config = dict(
    n_layer=18,
    d_model=224,
    n_head=3,
    n_kv_head=1,
    head_dim=64,
    d_mlp=896,
    vocab_size=8192,
    activation='gelu',
    norm='layernorm',
    norm_place='pre',
    norm_eps=1e-05,
    positions='rope',
    rope_base=10000.0,
    rope_fraction=1.0,
    qk_norm=False,
    attn_scale=0.125,
    bias='none',
    tie_embeddings=True,
    parallel_block=True,
    init='normal',
    init_std_qkv=0.0427,
    init_std_o=0.0462,
    init_std_up=0.0427,
    init_std_down=0.0214,
    optimizer='muon_variant',
    lr=0.00736,
    lr_mult_o=4.0,
    beta1=0.95,
    lr_head=0.00613,
    warmup_steps=200,
    schedule='wsd',
    decay_fraction=1.0,
    decay_shape='sqrt',
    final_lr_fraction=0.0,
    batch_tokens=32768,
    seq_len=1024,
    doc_mask=True,
    train_tokens=198700000,
    steps=6064,
    dataset='wikipedia_en',
)
MLP neurons of a small language model. Each row is named by its layer, matrix (up: input weights) and neuron, and shows model dimensions 80-207. Each number is 50 + 15 x the weight over its row's rms, rounded and kept within 0 to 99.
After each neuron's rows, "fires on" lists the tokens most often at its 100 highest values on Wikipedia text that the model never trained on.

L6.up576:54 51 56 70 53 59 40 26 39 42 45 49 45 51 54 52 50 52 27 53 56 68 69 61 47 72 58 66 57 61 48 73 59 50 62 36 49 38 80 58 53 44 39 62 62 39 55 83 51 61 39 77 48 36 44 53 41 36 68 35 40 58 47 56 49 27 62 23 47 53 44 45 49 57 58 59 52 27 48 36 47 52 43 35 37 49 38 63 46 38 35 46 28 54 82 77 54 38 36 55 55 74 49 80 31 85 63 39 64 78 57 33 56 16 28 37 17 66 23 58 27 41 48 77 35 59 22 54
fires on: " dis", " me", " of", ".", " Me", "://"

L4.up386:53 42 76 55 72 53 39 27 60 29 32 22 37 51 55 54 53 62 39 37 59 56 22 39 52 60 43 76 51 21 26 56 46 36 29 54 42 50 56 50 59 28 59 59 72 53 41 28 32 33 43 43 30 57 52 62 83 59 60 33 53 15 42 72 55 44 67 16 59 54 39 37 44 50 45 35 44 36 69 32 60 62 42 61 53 33 54 36 57 33 50 43 68 57 29 49 67 53 44 48 80 38 49 68 62 38 45 34 34 54 60 55 61 41 41 45 67 53 54 46 54 52 46 59 55 65 53 64
fires on: " —", " in", " by"

L2.up101:51 46 54 51 34 55 48 65 69 26 43 24 41 58 75 56 28 52 64 47 50 48 30 63 72 17 49 73 25 33 27 24 39 68 47 48 55 53 56 25 39 64 49 92 72 60 68 81 18 39 34 97 50 51 62 62 55 44 56 49 46 20 44 58 46 55 56 16 56 42 39 54 43 32 43 41 52 49 91 36 36 28 59 69 65 42 67 34 41 37 40 44 71 53 45 47 88 57 46 42 43 11 60 38 79 54 53 60 64 61 49 43 41 40 58 58 63 57 55 49 57 87 45 54 45 61 44 58
fires on: " not", " in", "ed", " place", " track"

L7.up649:45 52 61 35 30 44 52 60 42 54 73 51 44 59 47 48 35 42 36 44 56 48 69 48 54 51 50 40 64 57 51 84 60 51 39 53 31 65 66 41 40 69 52 67 50 35 61 31 62 61 40 67 69 28 32 81 46 22 63 38 42 37 47 36 31 44 45 45 39 55 41 63 60 56 62 56 53 51 44 44 25 51 49 75 49 46 33 25 68 63 43 60 68 36 48 58 60 32 39 30 48 63 71 47 68 36 51 70 61 64 38 43 30 59 56 32 35 26 45 42 34 45 77 79 83 54 75 70
fires on: ".", "\n", ",", " |"

L6.up879:35 50 59 71 43 66 50 20 49 38 63 34 59 44 32 37 40 69 30 59 56 51 85 66 66 40 45 60 47 43 37 71 55 38 39 44 36 62 50 48 39 51 47 37 66 57 66 39 64 59 48 56 37 53 23 81 39 19 58 58 45 36 14 69 51 42 40 29 62 56 37 64 39 43 53 51 85 37 33 50 27 58 69 56 71 48 50 59 45 37 40 53 62 56 72 88 52 32 18 49 16 59 36 29 61 51 60 85 55 66 65 70 47 60 16 52 43 36 53 51 62 35 55 84 56 52 37 36
fires on: " |", " of", "-", ",", " by", "."

L3.up71:47 36 20 47 51 40 24 44 47 51 73 34 53 54 43 70 34 49 40 56 47 60 39 46 69 65 38 59 66 46 57 47 19 50 90 56 37 47 48 64 38 54 53 42 51 59 59 73 50 38 59 51 23 69 67 40 54 59 23 61 46 33 39 58 47 67 68 83 58 53 63 61 41 48 61 47 43 58 74 50 52 34 58 40 70 48 37 38 71 49 61 71 68 21 72 74 21 36 48 52 18 38 87 60 67 70 54 26 54 48 46 51 66 69 46 80 55 34 42 61 47 47 52 44 59 51 29 14
fires on: " a", "6", "5", " =", " any"

L6.up183:36 67 53 61 41 60 38 32 61 35 69 44 81 49 60 40 61 54 24 69 66 54 22 53 46 40 52 51 37 44 52 33 55 38 90 52 32 39 53 14 66 38 46 66 51 26 72 59 25 52 47 54 70 44 35 03 58 60 45 45 62 29 30 61 84 47 55 64 70 54 38 36 27 57 46 59 38 56 59 59 46 45 63 21 45 54 53 32 43 35 36 53 41 57 76 71 61 64 48 41 26 52 65 71 72 51 20 33 51 31 65 73 32 47 27 62 69 44 57 55 40 48 19 64 59 56 34 33
fires on: "6", "5", " and", "9", "G", "side"

L7.up390:38 31 72 39 51 48 49 33 43 32 55 46 26 31 58 65 38 09 47 69 56 70 53 81 46 47 46 61 63 47 30 67 56 76 75 45 34 50 69 22 61 41 61 52 61 45 56 33 51 41 51 41 71 59 32 25 67 47 74 44 66 59 34 74 47 38 75 48 33 56 46 58 60 33 71 54 35 38 58 69 31 45 36 13 34 43 49 15 55 39 69 52 49 49 69 53 55 60 32 70 40 77 55 56 35 67 18 35 70 55 81 52 41 35 39 53 27 54 71 45 39 38 53 68 51 39 27 48
fires on: " and", " &", "B", " In", "G", "5"

L2.up399:46 40 52 67 49 53 22 30 65 38 53 21 21 24 57 36 52 49 54 27 73 42 65 44 34 44 23 64 74 48 19 59 65 29 44 37 39 28 46 82 80 34 55 42 40 72 42 40 23 52 56 56 30 39 60 66 33 45 54 48 60 51 50 79 36 43 65 29 57 77 50 64 53 47 54 71 61 53 42 51 42 49 22 66 53 26 68 50 51 45 16 57 54 41 65 68 40 42 23 21 47 38 47 86 51 53 44 61 65 95 71 55 54 75 40 44 45 62 29 71 48 26 63 78 32 80 54 43
fires on: " not", "t", "---|---|---|---|", " by", "AL", " Sh"

L4.up592:48 46 51 25 57 66 29 59 36 61 56 63 59 59 34 46 44 60 29 58 62 38 53 59 63 49 24 68 35 65 55 56 52 34 68 48 51 46 52 42 78 47 67 50 46 53 35 72 43 14 37 58 67 47 59 24 52 96 47 26 65 21 53 63 64 39 66 65 92 41 62 59 27 50 49 43 42 54 62 30 64 47 64 45 59 54 56 49 50 59 54 55 86 45 31 54 63 72 60 80 52 71 61 60 57 43 45 65 42 55 88 33 77 43 54 49 61 48 50 71 57 69 23 65 54 28 73 51
fires on: " one", "5", " |", "6", " multiple", "s"